Weights of a small transformer language model: no biases in attention or MLP, 81M tokens.
MLP neurons of a small language model. Each row is named by its layer, matrix (up: input weights; down: output weights) and neuron, and shows model dimensions 0-159. Each number is 500 + 40 x the weight over its row's rms, rounded and kept within 0 to 999. Numbers have three digits each.
A block is one neuron, or neurons of one layer that tend to fire together. After each block is what it responds to, as a language model described it from the Wikipedia text at the highest values.

L6.up305:521458545453491460497545440443531494528478468516496499552506495530546483529542491409504531482440498540472462441521534499445471575523514568495438550525571518525511458475544535471489456483508458560439401560470510504551491594420491499450453496405468480472456496503483462493498516513513489483488458577521509419573508518507485559512460479496550469466452477582480472496473485566495568538464520541544439490503501475555525527501483552447434502483515492556500571573459441487558511539442519
L6.down305:496551477480507471465473504543437431498456557540482559525520476504576516486616417550509499504512488486450567475520473465530473419505494453505497504474555426516509456499514455446555441431489504540510446513489568458520475508488445514513511545480536467496540429606463460506450484559482488503523510515476506520467577562577477533524484506510568479537543442528461548491530449506519489500528502534496448561428488392487537614484461471487548524463481455504513525461527524482542522484469454
Mid-word verb pieces. Second or later word-piece tokens that finish a split word, usually a main verb right after its subject, e.g. g-ives, rem-ains, att-em-pts, s-ays.

L6.up146:517567426480464478438506534519462478457534494487475472456465524441450384550552507497489524599525500500582454492522527523484533576552508527522515587545456533533488420524514554477499507528426490542487502481472467571532549524468496476519474467522545458472454480444493502513550599522461511507505493469515479525472465498492544527472544453483467477430474509504483526507469534518484445496513432550542532449527512558485396402505441427487480507514523502457524500580553440425469496475477502
L6.down146:462455580498454489484520505576502534487461505475503516509451539535505536559498474498627514503495528476502485429532498538550498456502594438474430603457456510536500381531480461429468457476506503552421494469472559440512516537493423482517489491530568468573489530525517533439528475544497489501443503487518550490508430455497533513514504471429473465501532481457477498478476493469519468490507471482501513426504492473447506587457536540477478541482448592516572493493492495495502523464436420
Word-initial W fragment. Fires on a split-off first letter of a word, mostly w/W, as in w|ildcards, W|riter(s), W|ind, w|omen's, and sometimes on other letters (n|ine, l|oss, Cl|assification), often in tables, lists and sports text.

L3.up82:542485485513527491438427444536538456509505538430516465488473482500507466478527527515528495531525453473542476477465541471514513531526504448501507517493482498532458515470534515529607425508542470564481447517497498535494489488513513499452540565479535502496485532457486429501565572567459542511464488482415461512494427516488686470537561480492466559448532456553569477506564514549490485465497561497487489481473424488485555395490465455462485454521427521478467489505462482449494467460482553
L3.down82:521573484505473496543474555578544387520479580522488488436513429549550498480495520561504511479445458459505489564507512464547471494551562500518494493532503515485433520460526505468497553427430472515453481549506481459464508474531490494440488464451489495442529544475434548510541491544554547489450459488523518515472531481454564490520451518597486529432492497495445475517522504482437443406459421572465565512495489566467514499465466498501438507525486408545461485441521471508498419464487516
L3.up255:577506524465484502467468462530516459536475538485529508513481506474471551522496448492545472553526432498508439480520492479449434553487490471514410563499488491479534497488532487463559465562456476574502420623538486474544523499516494495446557479443532528494463520476458524529579482476490546499400484485416518515473448510451549529463490484469504572466469524530596518495543517570516549516523488497506519501508482464480490417504484473461495464519408512535528453561446416503564438502463587
L3.down255:495579508525499504491549522481507363490502598523433483507567452478518490478490515506479474424501472472449485526539504432564448509491508514493467463514576498522524561480528515437490533448441514550530503505534484491453431492504570455486550502515472529496467499432419483539443567509530537511471524479448490526543463471519514598474496517558570510561473470559472498527502497585466518471527464547508519452532513590471491494504494545515405509475475413476479511456432545451494498503516573
L3.up310:536537502507536451495441453550463499469490532463480518470411521513534520512542437495529490539500503518545461465550479492527493525478474464407481534584469526506502493535577499491533469507546482545536472442474481506510544529511478478441462505463541529492428470472433511505576491450462563517514442519467558506561472545457561555507529497437507492431504535552603543535481554513488562458420503511481542503435544492527475414544492400521412515434456510503496472490464405472489483525443497
L3.down310:451535552448492500563505511494449366501450558460450476463523439482611538505513450501444529484452452450592441425460511553563477510569491496563482566539547524508465460395530543528507482496559469516492467545488494536506497507513423441488527487544488506460493501452467456519542520494479554483445412548519464500483462440444438574490503547513516544560509499574489497512492521487459546507465500528467528433548479530522508451519512533483472519558492470488528501474544525488518537514488510
L3.up628:512473574503516558546487468535506438516470548540491540472461539500509502483511448488535465542459532505487429501541512510477510572480505441513523551633484507465519533449544503519533496537461494586420471487515510438501542522528414544432496510458468469496395551481527480534554489439444534472533471448522499475493478508500506558550494526453521488423469507511575466577529506472489473427490528520519565497482394528533463426549456524560478469477497469445476465566459448468501478446511505
L3.down628:499528516432499423490509488426446518525449459530438529510476543509553472497501477463535549505463505541526483427454490483453533499526492537518526531444510499491475482492455430522404531558509526502520509499469528507449522530529460504618525469529440589435527488532511534510436459530585491595528451555528514533523455512459421578487491465539517438519469467530529490460457482532459552440482448486465450464488420519578452461475569510447513517438542535482480529470530483480471490532554460
Structured row/field labels. The first word or word piece that opens a table row, infobox field or section heading, such as Total votes, Preceded by:, Plot.

L6.up236:494488505502425538433507508494542471513479461508443460496422568511460547521505447443415524495525462513416456535542579522460503512512537572499514504508485509451554457496559510539519521536457455539495512581505470528525527525546514451468585520455414451474446549510465518437502504480456580541464471535523524479421473545454556522486452476513500444476514533499456490489481524537471469538480460555567480547494453591414486483469517536497516484416480538442525486527479507442491599479474514
L6.down236:482534462486514532487528482507556473488467492579490515480459556514496536467532447448469560422522498487501499612508499481476544490568451499486513501457448445508580508506422459484452512526478544496402531465502452558489471503572554470522507529438452456495439512505457574520461422498497522526469494471476555531466507551456420500433439509451537473480550481481422493553513426490501484513478477505534454611512505507451525480553569513503467575437534525487523478554549510425522487495491536
Article "an" and headings. Mostly the article "an" before a vowel-initial noun phrase (an American, an abrupt end), plus wiki "=="/"===" heading markers at a line start, and word-opening fragments (k in kg, cent in century).

L2.up184:500452531523547500491432505501503483580502479522511368529463520543512528537512507482464494489523465455598491469491517540380504593516539527480494509506532523515487429511545505517573542554537474526511479491591538473488568559424496564460524507503555534482507506469495524500507478499534489455539536498516483440484549549554475515500481488454524438541473516493566385536454534491560488565474506473506467548459506486563503467455445456422545510428448476434473530538471518508516516556521461
L2.down184:515424541534480545539496510518549567555540499517513470543555586461487558440465489570498515494503484469530515544477510496440439469486520490515443499595483489563468488516487478456477498352530466515501514465435466501500469463533450533463479489515539502494491478513523512470476457454528567512464552353544494470408493469458465495517431496445496498540556585533476514460499505530524490479434539556461551454511435524524554573458505522543502497520477483495460513469495476476515528431460479
L2.up188:566473516458505488482492499458522464636494528532515446596452453481524592464481472438476565523508479558468479461635488493420489508523475567472485475529559479526535428502530513522490496525550485526553453516472519515579543479474524545476562492462526503532463476513582492524506514490541491477514483454508543471425488527521457510502496488563531438520493449503521404586471520525484572523397542561510482530516422507526505521480494474489502518428463464511501548524474500491484544498486499
L2.down188:493489535568474469532505502506493638510490491513492522492566521468489479532539529521541538522570465544546403478556535451500460515486483495516410535503524438499360494519544473538517476493490488528516531470514482537499491517472506506486517532470469480499490425617523560484471516524431505529502522454514491502478469478511444429582541494466471502515497523561497511437528460507481503499427465538480522507444481470526471551457583534544478505484457445490536481461529435492586507372481459
L2.up357:520529584460473511479505514443542488601484537500503458495459505506435515509457511437460565485435473502526400537588494481495516511494536551479406496568538529491589486512510529511451432430588476572535507467470433517515516535480529429494531468562493517514491521513551463445530488516526559472499568491541495437521560492558491500514463588565538463492467482523505459531480521593478511511482450532476469559466504547501513556435489462505573499481467503505494524549556490495472482459459449
L2.down357:474432476528538505474486491552547608478487474493493508499543519487515495521463533477534543553513483570533512479528479457458479486516528483534521497513497468523411468515566422492501535479487462502514503486505587502598540505534456497505491511465532501501504390697476526496430491474467409546547525448546528475442477557490519506501501410482495469519517468508524502504489436470535553565475533496519460471502546454568425452472477524579456509508491477488516513526539500477507513462522445
L2.up437:548460522481470550457388534527543488639538506485485437485502515528492550537519466501455539470475434451528456522541529505482497582517517540505479538559607558513469489446566500499525459491468532510496511440504548502501543542486503571553541479494406494510499524480553526487581485505485554417483522553501483464464508512535508563523457587505487506467479453507491400535445513456507549495488441513497446521499530517550519493501487439492530508461489498465495486536557576427539526505438463
L2.down437:497422496496552406568482499542545565461558491515509496468540508472525490512428466524563569448500477462496536526421498522550444489439480401439428449453481498525533438538502426457580444479435489463502492547501445563424494474556521510483504544519536479458480517505560555463480440509504504438455557468440479515469496526524441487462478499483494461562513483515522544459502466481526499512490522457464501512406533529578515505510537478473493485599498526503522494438477503512487486519432430
Word-final -s inflections. Inflectional suffix tokens ending a word, chiefly plural -s/-es on nouns and third-person verb -s, e.g. resident|s, combust|s, requir|es.

L3.up36:507484569479497536546498533514527464581526450470468505380433511521508494481464468483497485567479499484524449536492586523467487557516490514536497538491583519430474493473578508496568470465435432553463551581529471500495551486468527541428518504555487543498480561494532515511525487508502467478463533491518566481558539538578440569573486460453463481437498524488523363527506477569477496455462520540530483503515462523544526507522526473495503514517438458529513477584477447552484464461542493
L3.down36:475449513451526542440450485558505522552567532484456497491519514435474479468500457499512448539445477435470529544501528491490448506478508487462402503534452499507530462473476511410483545534521457452532461521490495515553416477483521468427528515454541478531574483537552522452470544555511500428439533524469442523524517498549492522545449570447477541508512549474448563500471537499605525574490459478515501457504506424500470535458511554593450440450476487536569466550480449484425520476496484
L3.up234:477472508461477501519481471486504492575498457487511444522509483472503557474490517393451478458524559476496474486517505497498464524569551633445472477549576527370514470502546519480468486493476508525510497444531570498520506612505496471476483452477571576418466551515501568492507523453505530486483522566428555526496502505524486495492508540522546481543485529519498457557489500500518539519487545619554544559513461562548490495533525459427517460453484502543515486551494504491527567542481442
L3.down234:473519471509482479550484473507503693499502525439533418425482463453483509502449473474536521527564412449555532540504455475505482506473532490516516438551502460498453483470529534487532457527490474506515500487568544485526524450494499488466494509528500570510546495555527472514538512481436558481545517512478588514488446486504560512519505429503467429483527426495482469557598522543412519519480510467457514462469510499529475472535495552460539439480542494476441549478424451546481443536539494
L3.up525:545409571495473536480417479476517489542504438458544421533457533464510541544487470545467542506511512514496438500550550491465470445454505505431401433491450520483484521544505495480489477568591471523522470562575517564508505492444553492494489461534518533486481475494577482430531488560507550491479466480482475517495495545575504484574514516432414464569400488567510429479468512528525565487495456542518494502498532503476467448516491499482527501501384494453448512454508499471536478511500495
L3.down525:522498452476552529469476549555528540500511499500543525469524588522481465433463518450500509468517488460595528499579503488474443490487496538541482555549417472480468500538539471464511523472479436530467491542434517532495453455473516527496434465553562554446526490509508546470526480506493453504470449449584583485465509505490522534508424518490572458481557544540473447478507413543620532442445518480473495429484437541463507482454512515557431509505516486521468503536576474471559450455518471
L3.up558:547486564460495538493477522468521495558477514555520492535439621474533492534468467464468511513456512505582490495500514539402460540475566513522500560477506484474472434452578543502533464491412440567474431586449615478493517493494471560525510524557524467455445423498466552505497488456499470512467494476502528522544531468588464526540481511440515440520516504539564449527526490481475511520445569548538507480543421494527457488513517493455532456496475477533527515537533493489535568502458554
L3.down558:473423521546460479487514542520515519545493546497525458514518477470589544470529496453504492470512536513395488516514498514485422487461512484519430520497536480569473530461474435496499445517513440496460507494497539445574470536486538540537508495522513584513520483517530532479482521465479468508472490465502538525529492537524426566520501527502475537547536444514456525464497454500576504600456493499458527603484510466527589515404583593532538534424445516539545560493426454456526436459477522
Plural -s suffix. Word-final suffix pieces, mostly plural -s, in headings, lists and prose, such as season-s, 1980-s, festiv-als, eye drop-s; also an s split off after an initial capital (I-s, A-s).

L2.up225:542503486507489475471519508552523477489471493491496526541546531458490432518541484459541470536495464506466465488477599514435534496535499476502421475528468487518504410534541477525557494464455489588523416495464480480510534546459534492446509469545478459544434535474535429419523477540445593507505481491454461506523441465481509516538549487524424460508483468528530506484441547494458534571397451486521561480475447503493444477466500449414433433445463529565494520469523501414468522498544568
L2.down225:504425475487516517524553508563500531384486483524455477472520547520562535544526519493509537428562474475535461561455537474477505471496526444555453498528527491530523486522420473519481571504453530535554521510472435517544521557481503460456497439626522491525472503459508513517492481518474617509458463473535528496502454476487482484540485493463445496454519497517499613505430567455447493510476513515529494514476495476471600600466509547502531532526564493495529549453492445474460459580466510
L2.up554:499504556450452480443510406512507459492501481547539490551515540488474472512561455483497477550525519555492449486524492581522560485532534532541461553554512522552493413540563484535485499521494501510460494551477546556502461470532498500507477476529493558523540473450494540466517483518428526453573497486505473513503467423524554471513566545554511474496443522569512509540524569546410483514422485521497581500485433477478446488507446518491493352406460533527519532487571452451477511469453507
L2.down554:485464477495435511461462512548489517542489436461546515589506572459490445515607525486589488514526546509489441546509470559497499488506436558569514484492510448597498522507487511479445574523488579459485564506475513540426484473587494508510470502505516518519560445583491589483520504443466461522566484429503525530466458478509499483474539453522427549508473444500478498444474562576453495546475461430436535492543472485504534440521473475485505512529468530493519487517516515451505458491439442
L2.up562:555420527485490569437491502535523452604532501511424546494518467449546536519449466409505483504446453496518460523488588519472498485500552519536492426588481523498506488471527485511536505485445478528492476493497489592456556559530513500474498479489544528477519555460557480490565480524424601529445528564409447464532527428532562542508490561547508463472452493536537482519442541491512531568498491505509466568493462492528495514514508400466511486509492523516523506474549514413547501518468482
L2.down562:444469517470524509460539500521475543464501517465447637454543476494495462489460433479486473461443418448500511475485454509529496531495481401504485485504425522502483489532488564468547555469477481577468467529481530539490462473467548482475481533499504515507571568452492488504503465478490533473444538534440484478559502396458446489520509590523513466515464481501475506512501577436588530530478478515522441512476493433523490549553431464518453482561521516462579561531480447534534440480429454
L2.up614:517513508475459505524456474529501463496469483527438488504483533521483560533542446496490538493498446411516465447515532570392455585527488469487417508523455514514467420556479465461560488527533499550483477448481477413468512551468462465493538439533508413453469464470540473424526467478395512506520498555505488538505476427467518521547522490485541509509433514506492497523540502561444459543538441510524558476528559602447437517467453473441484511508486436569509547522492470467464497514455483
L2.down614:525482467487509461519516511511465416471526546559409517464545509544474452525542472480499502464525467523546499457525566551476473504517426477569395522492433486527489495547512463472557450529514405509505488492515475472496453467464470445461483460529484422429452425530546436470465473513454485481592514536521564562477464490514505549496516468483468510541534520537469522449551509523499507486481425410510564497549577531464462505393531535497511496459565489504472549549565490454528465492525529
Word-start fragments and modals. Fragment pieces that open a split word, especially ne- (never, needed, neighbouring, next), plus w-, y- and modals like would, can, may.

L2.up88:542522496524465515458477514480569458550462488499433432509442487481490534567534529507474542486481459523499499547615577489440514486464467529482476493546513516441511427441536590563480515491471466581475486559509489487542527482539497521436500472440412503561521486490516502520559592488520530556575495514531467465433495521531567579494465569457470486519461484493521458472489506466485503527473518566583493547474484504462539478532496471495463504487448489432491453577439501455513529403480480
L2.down88:443509463530479569544542543493562559495458470615510514578459486486514469458503526486459551413525441514511493516446542469530519529495498496458526446483509476492443490531449463511487561518481535542475518431536480524460485467545530445537523444507532437458527492535476533489466467495628566508482487499520528553510433549443535510358481502551519488494462481487418534445530486530502459537473464527536534575486508453469501485496486532487476552489477482449512489477401545477494553439497537
L2.up120:472515484471531524490527521455543476519464445494515484467495487533492468581510511448526526499475512443460419443554542486493496512515554572501509512573519509443497452461504566548485478482464488536547486496519512541460578531443515447424517527416493450528463538459470470503503552516509569445542502574450424485524502537510533464436526517491468511505484468517483506496431596525505521489382527510606519499485481500557420412509463466526490429486523478510467492544536534440534603469485474
L2.down120:501499452496501446532634531455521585474471491516545511550468538554521490530475548535571520448437483531521504509530431567534493491492430541504576547544443488467486545397442571536502500556507539532478548525505460503512517496461463504484488521522457469517516442531472410483488496547549481531520516564474456442497480526445410478468437507508520545527487461539386557528471560448430440483507471496473482471459491513522492484435530546517530516504448497512470505552463560490539477483497483
L2.up282:547531619516442502500543498424481473483427488449495420505448488532435483460420469501441387500506467505459524486494498514491465547536489548437478494477445509441543475524512479484565484471439443480444490522528541572495551559522419438483549473476515518531461535501433466459566482483438526506459548567489513497536457503567534515498512499497498460562496527584465505500478510603466566456443497473532517490494485572493458485493540511518431485486500498487553412504492472495527508478528511
L2.down282:559490580554518479546547541418507472475564392503541441529431594478534467444537575537514576457496485532526439525504439543546494557455458470474545456480463512496408525513532469510463537514509463481496516516486500455489471460501495519512578518506448488503521544496461482450480448499517466500496567536482467501539457474428342467466477484522503540480540557445466561485464508498541496523481522472542458437546486498434468459473466526447540476501479525515542483489491544503521544497510461
L2.up445:505452505464418480427498521516579492504521556387553519472465506458485524566554524484510469504497560448478515512493498535507476507485527486504477534485524508430454534488520549563531483492415492509520449547511472500521486485514468465470481526460495482462463545462455513507516584544564560547561476546531502597484536505567522588542510493472511564496506500503466477515494468545525505488483519511490582539516487523433394524524426439499463491606479471460497502560516512503554496397434434
L2.down445:463534454580431555531569580547459510533537498483517449529490488503478467482497413489536499457504493526545581501445556486497476502489454576543527489545498467497449486526574512481490504572491498542562551500493486521444431461421481506471455511470434533491476496577498463537485485478557547596514485525559551533407459558465450515550491490657493540597486508508461446508503491557488476509462500502490503510546491480530494471448553526497484482541511561525501498501482522488496525523487551
Word-initial m and an pieces. Standalone " m" and " an" tokens: the metre unit after numbers (54.19 m), word-start fragments (m·ultibeam, m·atch, An·war), and the article an.

L2.up162:474437541502506491483426476557522475505447486556501469545457530413424549548477465457405505449470523508477431457497514519506505523569570521499491481467509501509488498469423487551540485486478469534480461466510607504549521484507502520454565453522513446533472466479532490436596475548453510456491565587460509489579474431512493542575564523444484488528495445489518435535535537425467493479527499568476518513514475582549512509517501498426496497448509474523535510539507491455496558536495427
L2.down162:486383526568491493514547528457513510498505471537462597509508465508522527491474485471428515460432543490468465507453489523543466512466505466513613563489469486538488467468448449471573455506411472500445446504514500497459509516513450538498503484517490507513487527574430467486511465457480500511536477447505457466520524438449461566496487487514489432563556419505473558505488460485501482480523570577490440494513491521545501528509438543482472514474449553559547533526410503432602507480439449
L2.up166:519461510448462568505477498511496487539447500488539561537491481531514548575490501449484527598496495494519477504522468492462495568443502427531559545505462544499485532492550506459543509524501492541504515603574447454521588489424387548491515528498473465455483488478530568543570522473530588536528432533466515468450527519425521457488544473452531468418456519466544478513539601503485490471562493545588537508460490511513470473525489489544466512513488486444478430448439492494525485511520531
L2.down166:505549454509512521446530542515509398458447504547455453502586551487427501479538516495433467570524491428421459462502516489494493476501467592497453529526476564516457526429475510474455564530533496549453493534502492471546521501468500509506486481451493482474435527430508465526497522503457433472585475454466488539562503463486499576496536491492490505571431531500469452437499463454454546439559499535481469491575492539450467495521518468562488453452586440521465492499561479470488482407482533
L2.up199:549478497504491553470525466582521478440518520487531553514447448498495547548476475515528487514526502483572460433517536548448478514522460416457476524480469512408509482487513540514570446515468476591476374540473458456466506480481448517481561457512509508517518476463444448547611502466481506496432506512428540539472504514513542563525518509459510502495518478517564416466459506509528513522486508539540604470445401523510475451505500417540444502516497448493546481492477505490569513450457515
L2.down199:451483500522543493454537472471521439476465533502475485401491421541509495455436501545533468500444417527475476505511445495482443470509491511486436508461524505441445506526559466527567525497501540629480487546544434421405447552521490476455495474495492558518554536481473536525546514520516563475487450545480583474544512510494546484517526529508523576488534471566448461498598457531488532452518500586469470493459540480519484504502501511541458525537473481482542422536489481532458417488493452
L2.up303:527532495506432531479483492515494482429468557435560523500460450505497544560574479447499491584521426465568483476511506467494577502533494425453505512548486516442412496495519532503471450485533510546466480544504442536535538476536522525457497523489511493473469467480466469541621532457534515519518404487482489496509503473539559495498590535429523531448498477491642496466503531502582513453466493538559551503473474501492525409535468451505467454506477528432488515550499443486536486488497548
L2.down303:463449485536471544416557523512561336514497537537486430522497466465552497465484509545464473523494514508426498529477492485511520427531532519544433502500490564538441426476533523450527541492519524485492441509524493424542470511468474452488474466445508520433472594460472570474480534515469545438535514561439541591519456565462565536535491537531491504494471504514482484517521506496485494474508509564526499533522532529468503520517488529517503530457423477508472464421527441528507482383487509
Table row labels, modals. The first word of a label at the start of a table row or infobox line, such as Total votes, Final, Turnout, Original language, plus modal verbs like would, may, will.

L3.up48:540466471479486504458497424508496505463488493459509502535459465496508487526484508562335477509519521494496486510530503496521515499541487489494475465453460534516530497478548535479495518500478410536493475505504530506663517473473450539495532504513542542466489555481533574487512490550536576445547446510514518506446491523554567519513538540518554456513431504460584464572476471518489519561541431551491569517530437541459485518535438535478559463455450494461526527412481494512403496473463498
L3.down48:541512510500501482510575515557569470496431505463501421496517548477468476491525548492480484533478471452477479483548523463482484534523492507520508474525482499443452472490437510462514473438492521468564507474421509488522507420559526493561471455475503534568475572571504570446523500530457583377505582553530441557387485460534470534478501509493489494553507560429496483520481504453490445453486497481513581544475465488557492506498474559526509541469504512459498502559554497474528538514397574
L3.up214:567512535497537554488501463459450473503406463492512489478439548487470453492503563530430480531448481551542466511551529458462557467506594515541521488508534508474561432510531505527587517487480522595519467470506517606536551520511515479518429500506450568509427538479519450448500477519525501522531546462512451451502495507559545567471502517494422435482455506509499474460473461562437505530522438536504428623493520498448535486455472473503503468441516568520535487470492471459483521482528444
L3.down214:508463499525470574466522508498530532521498533575529566548522525525477506506531490498502577423544495572509469447528509480534592459455525444490538470505519508517525511554437564572468557485523565509492550499512463503509497557568501518517539506452473495424475430524479500475565456453549495519513515511469542436472460506471511520562415417459543459514512484407446483619546402507505457509480558581496468542487551479521523520478450558520491541473456550544517477498481469485529508450522498
L3.up544:552527516509514521479502494426540456503397433503436425461448536494459563536558514501428434472486462540434506538565567500462556509503510500467474496499534522443557447465474512460555538508487501542518479526528475488557584487539496481485548526449406492505475539504496470412567524495515536551501483534539512526470526509507558536498478476523450437515496503488499495487491488490465514521495508578551450562517498544436517439543497538499466465390463529423486396523450493465533562457476484
L3.down544:491516483500468554474537538496553466467432477575559511538428541543474458481515470471468534425563494521479476574503518469507531485493495447462535496467460455454497482552456464522458489527489550569397577496533479505491496473580508444515531471435473432471477461521438523501459432478500529476472478548535584526450488555492553501403474496505533476490539498494402463518526467516494422526474452527545478567444529492472478482521497567544504581466497518440516523522457545417555502468480533
L3.up559:588456550480446494427467496460446467538485501486489456537483509472474553521550432450497519464509521515485492435511550513497504511477527484494486486502524515468489487551551459519550493454435476475493502540463472476481564459517515551480550452420494528497436506497503482362535502490528489520522507517453468525500554555487559467426529537500542416497506514537516471510472554592447515562503568450589460493572430510460467527482489455504556487536395440539559458501436511494493560536444517
L3.down559:533497483546481462488538547518471527450554518492417531518495420467456460479553522450546469522482563518507526487467524471553451441495494440462508450417441513506533553548466482537497574481488493496518475462486495543464477489527457387520527505498471473487440563509543466446445480469446492523505462476523544563517523529456548445527536519503521567529499530518456544458457430463496433468530530446504571559528474537445496481469477499600546477581500524496503564514448540509510474425393477
Indefinite article after prepositions. Fires on the article an or a right after a preposition or verb (in an attempt, on an original, with a), also on word-initial an- in another or animals, and on two, for.